Weights of a small GPT-style language model, trained from scratch on English Wikipedia.
Size: 16 layers, width 384, 40.3M parameters.
Architecture: rotary positions, untied embeddings.
MLP neurons of a small language model. Each row is named by its layer, matrix (down: output weights) and neuron, and shows model dimensions 304-367. Each number is 50 + 10 x the weight over its row's rms, rounded and kept within 0 to 99.
A block is one neuron, or neurons of one layer that tend to fire together. After each block is what it responds to, as a language model described it from the Wikipedia text at the highest values.

L3.down269:46 43 59 55 55 54 48 42 69 48 50 25 48 52 62 52 51 63 52 52 72 45 54 47 48 39 66 66 45 50 52 55 48 54 45 52 40 52 68 37 37 54 52 71 43 45 71 45 57 46 44 61 56 48 48 60 65 45 47 43 66 56 50 47
L3.down459:44 45 37 45 55 46 49 49 75 49 61 55 58 52 44 56 48 47 46 54 51 60 49 48 49 54 22 49 56 47 50 69 45 49 52 44 68 47 47 27 46 59 50 60 50 51 40 52 53 52 43 55 57 54 49 51 54 50 51 47 47 44 52 51
L3.down700:46 45 31 42 53 46 58 58 37 50 49 53 49 50 57 35 48 54 50 55 62 38 50 49 42 62 57 45 50 55 51 23 48 51 43 51 44 49 56 47 43 50 51 35 55 43 32 34 55 79 53 56 53 41 44 58 49 42 59 61 43 69 47 50
L3.down717:51 52 49 68 58 49 67 38 37 47 50 72 52 57 54 49 50 61 62 52 44 47 51 56 58 38 70 63 44 46 44 27 45 52 51 44 46 57 21 53 46 55 55 40 69 57 31 59 37 52 44 40 41 68 47 56 37 54 59 77 57 64 45 55
L3.down955:47 40 50 56 46 47 58 64 56 52 49 54 52 48 36 48 56 44 64 51 54 50 47 49 49 67 60 55 49 52 52 55 57 50 44 52 58 56 90 54 48 32 47 48 43 48 54 63 48 39 46 57 48 59 46 52 57 49 50 51 47 47 52 46
L3.down1092:50 58 55 49 61 45 63 52 62 43 41 42 52 59 51 51 48 55 36 46 53 50 49 48 46 36 84 53 52 51 52 40 40 52 58 49 27 54 76 37 41 58 52 57 42 47 60 39 55 66 51 49 45 45 47 55 85 49 46 68 55 35 46 50
L3.down1136:56 75 46 35 44 43 55 68 44 44 62 46 57 52 45 38 44 52 34 42 29 36 50 46 56 39 23 45 54 53 50 44 58 56 56 51 55 53 46 41 47 50 52 46 52 48 43 54 48 56 39 61 55 51 42 53 28 54 56 70 55 45 50 49
L3.down1332:51 54 50 42 48 39 41 57 41 51 77 25 54 55 39 44 55 56 49 60 50 70 56 50 47 45 47 51 60 39 49 83 37 44 48 51 46 53 63 38 47 41 46 61 55 48 69 53 63 50 46 52 44 55 43 45 47 48 54 67 46 29 49 54
Description: Word-final "akers" pieces inside longer words (Lakers, speakers, filmmakers, caretakers), plus weaker scattered word pieces such as "and" (S-band), "able", "ia".

L10.down25:52 46 61 53 50 68 38 37 60 44 53 61 42 69 25 42 52 61 51 52 63 40 42 68 26 37 48 44 54 61 48 58 53 46 55 45 51 63 45 67 58 35 42 62 38 55 38 57 43 46 36 44 60 39 23 46 65 63 45 43 57 55 50 41
L10.down347:54 70 69 60 43 53 45 47 51 35 52 50 51 54 55 45 30 48 28 47 67 40 51 55 33 55 40 50 50 48 68 49 59 58 47 53 56 67 49 45 45 46 62 47 41 54 40 30 38 47 48 23 61 51 43 48 55 42 37 51 49 61 53 47
L10.down351:40 47 48 61 67 51 41 58 44 33 49 39 59 61 43 44 56 56 64 51 45 47 39 41 52 64 40 60 55 47 51 39 53 50 67 39 61 45 53 61 34 36 34 46 51 26 49 58 58 58 39 60 55 43 40 61 57 52 43 24 46 43 59 48
L10.down397:46 71 40 44 45 31 47 54 58 41 45 47 55 43 49 59 57 53 47 56 62 41 46 62 39 45 48 43 40 58 56 59 59 52 41 53 40 49 36 35 50 49 58 52 56 65 46 35 44 42 50 46 68 39 48 51 47 35 64 57 37 51 40 49
L10.down1099:51 35 51 54 53 53 68 50 66 51 51 34 64 56 63 49 76 36 57 49 53 48 39 69 47 49 49 65 58 51 42 54 50 50 62 42 41 49 50 35 67 50 36 53 59 52 60 66 46 64 56 46 32 56 35 44 57 42 36 42 44 56 55 60
L10.down1205:59 53 56 49 28 51 47 42 55 38 54 67 39 67 55 60 49 46 65 63 66 49 34 59 53 76 51 37 52 40 36 61 55 39 47 43 56 68 52 52 68 52 28 70 38 56 49 44 43 61 46 36 54 51 47 49 51 58 45 48 51 53 70 61
L10.down1392:52 51 47 53 37 51 42 34 43 68 45 45 56 47 64 63 49 38 51 59 31 46 54 55 38 48 52 30 29 48 50 67 60 45 53 59 34 52 32 44 45 50 54 51 50 62 57 45 70 57 38 56 61 66 48 57 52 47 48 52 58 54 37 58
L10.down1668:11 54 44 53 39 30 34 53 62 54 35 51 55 35 58 58 43 57 48 53 36 46 66 35 43 64 55 45 49 61 51 46 56 53 52 68 57 55 61 55 46 56 53 45 57 58 49 48 50 43 51 45 56 62 53 46 52 41 50 56 25 52 46 53
Description: First token or word piece of a capitalized proper name (place, person, company, team) after in, by, from, or a comma, e.g. Los, San, West, James, Alb.

L4.down1853:45 54 57 55 71 40 56 48 20 54 46 50 46 35 18 31 33 61 53 46 63 28 64 44 48 33 47 29 47 54 59 31 33 45 62 42 57 37 45 53 45 31 39 48 35 51 62 41 47 45 41 72 60 41 60 33 35 49 44 52 36 55 32 67
Description: Word or word-piece that completes a multiword name or title, often in lists and tables: Computer Engineering, Museum of Pennsylvania, Dunfermline Athletic, plus "politician" after a nationality.

L3.down180:51 57 49 64 58 44 45 39 39 51 45 48 52 46 57 52 46 68 58 58 66 64 52 54 57 59 53 36 50 45 55 85 35 55 47 51 37 50 39 68 50 41 52 79 39 48 55 57 62 12 52 57 53 51 49 53 48 46 51 56 49 39 52 47
L3.down519:48 48 55 57 44 50 42 59 44 50 43 73 48 46 61 51 54 41 40 53 55 40 55 50 58 58 43 49 47 53 45 26 45 49 49 54 46 52 32 47 56 50 54 45 64 50 50 59 43 50 54 55 45 51 46 51 59 50 47 67 66 60 55 49
L3.down845:54 40 55 44 59 54 49 55 34 50 48 62 50 44 64 51 54 79 47 51 57 38 49 33 44 57 49 49 48 39 49 38 53 43 50 61 38 50 75 67 55 64 60 59 63 53 58 43 49 43 45 50 50 39 53 46 34 53 60 44 67 43 48 48
L3.down1518:51 54 55 74 54 47 41 43 43 57 45 46 52 46 43 42 54 63 47 36 33 55 48 49 52 52 34 58 47 55 49 25 53 53 52 45 37 56 33 37 60 48 57 43 49 41 61 41 44 37 50 49 49 47 46 50 71 45 48 61 57 55 51 60
L3.down1706:53 41 46 46 57 53 42 33 52 54 48 75 48 54 44 49 51 46 67 50 46 35 48 60 49 37 54 62 39 69 53 57 32 52 52 54 50 56 68 65 52 46 45 44 63 46 22 53 54 39 51 46 46 39 56 58 52 53 45 41 47 49 49 52
L3.down1712:63 66 56 35 48 55 52 44 56 48 38 45 58 49 69 40 50 87 43 48 62 51 39 50 48 52 38 59 42 50 57 50 55 52 48 49 30 54 59 40 50 54 44 59 43 50 65 51 60 58 50 48 53 59 57 53 66 50 44 55 50 42 46 52
L3.down1783:50 45 52 45 57 59 54 47 41 61 50 52 52 43 65 56 50 76 40 45 53 47 45 47 52 43 46 45 46 36 57 97 59 50 54 48 54 50 44 51 54 47 48 47 42 47 75 48 49 65 45 57 57 67 52 58 53 53 49 40 49 57 46 44
L3.down1915:42 61 50 47 42 51 63 60 58 56 45 44 45 44 33 56 52 64 49 56 69 24 50 50 44 73 41 31 47 40 50 17 50 51 44 52 55 57 38 64 51 46 54 64 43 53 63 54 44 83 46 44 51 60 48 63 54 50 46 57 55 46 47 48
Description: Mostly the "00" piece inside numbers, as in 25,000, 2:00 PM, 2000 and 7000 BC, plus some word pieces (ise, ines, ance) and "over".

L4.down582:48 55 67 34 47 58 54 49 49 40 46 38 45 49 62 50 49 58 39 60 59 44 61 52 73 36 41 49 50 47 51 33 57 47 48 37 43 35 53 61 58 52 52 34 36 49 44 63 51 43 38 46 40 56 50 36 63 53 24 41 23 34 49 65
Description: Final digit token that completes a number split into pieces, such as ISBNs, population counts, years, and postal or area codes (e.g., 39,50-1, 19-20); rare word hits like Independent.

L10.down150:47 64 49 67 70 44 52 34 26 47 34 45 52 28 41 59 51 44 46 54 43 61 43 65 57 55 51 55 56 50 48 44 37 29 33 52 27 49 61 43 47 52 55 34 48 54 63 40 36 63 43 48 57 50 47 54 61 43 52 37 66 46 52 39
L10.down311:44 58 50 58 51 49 39 37 30 61 43 47 50 63 33 53 63 72 60 58 71 53 41 48 56 56 49 58 44 42 45 66 38 53 63 50 37 44 42 39 49 49 46 33 57 59 51 51 61 27 54 34 47 49 34 41 42 55 27 62 48 44 46 65
L10.down786:70 66 40 56 53 47 56 46 49 41 45 47 61 41 48 50 38 39 51 39 60 36 45 52 40 47 42 36 46 27 54 52 28 65 46 18 40 51 49 40 57 52 67 48 56 62 59 46 40 31 62 58 45 70 38 71 47 51 64 60 54 46 44 45
L10.down954:39 58 43 58 58 69 63 50 50 47 43 58 56 50 45 48 53 42 53 41 51 47 47 49 55 46 46 69 48 45 44 53 64 56 56 72 28 68 71 39 65 50 70 47 46 62 68 44 50 31 54 38 42 44 39 48 48 34 32 51 53 63 49 65
L10.down1067:56 52 55 52 52 63 23 43 11 47 44 51 48 49 44 59 56 43 51 46 36 50 33 55 55 34 46 42 73 56 74 57 51 60 36 67 48 50 26 36 58 61 47 49 62 44 49 57 53 57 43 68 43 45 57 45 59 56 34 58 64 61 39 56
L10.down1683:56 54 46 45 53 61 60 46 33 69 32 55 52 34 39 41 67 56 53 50 42 42 47 47 70 39 53 50 56 41 42 50 39 43 59 50 48 63 50 42 26 59 64 53 36 47 39 46 46 34 60 59 62 54 35 48 34 45 54 46 74 56 35 49
L10.down1783:56 53 52 53 57 50 33 47 45 52 41 60 41 60 31 43 71 53 52 45 54 51 49 35 44 45 39 63 58 47 64 43 27 51 57 51 43 41 51 43 49 45 54 61 54 55 25 52 53 42 60 56 55 50 50 46 49 67 46 69 69 58 47 31
L10.down1918:56 45 58 33 48 62 53 35 52 51 41 34 53 44 59 35 53 40 62 46 40 63 58 55 56 48 46 44 78 52 44 58 51 45 46 48 22 48 50 37 41 60 63 29 41 62 46 55 51 36 65 56 40 49 54 56 48 36 63 56 54 50 44 51
Description: Digit chunks inside a multi-part number, especially right after a decimal point or thousands comma in statistics, e.g. 3.44, 68.18%, 65,000.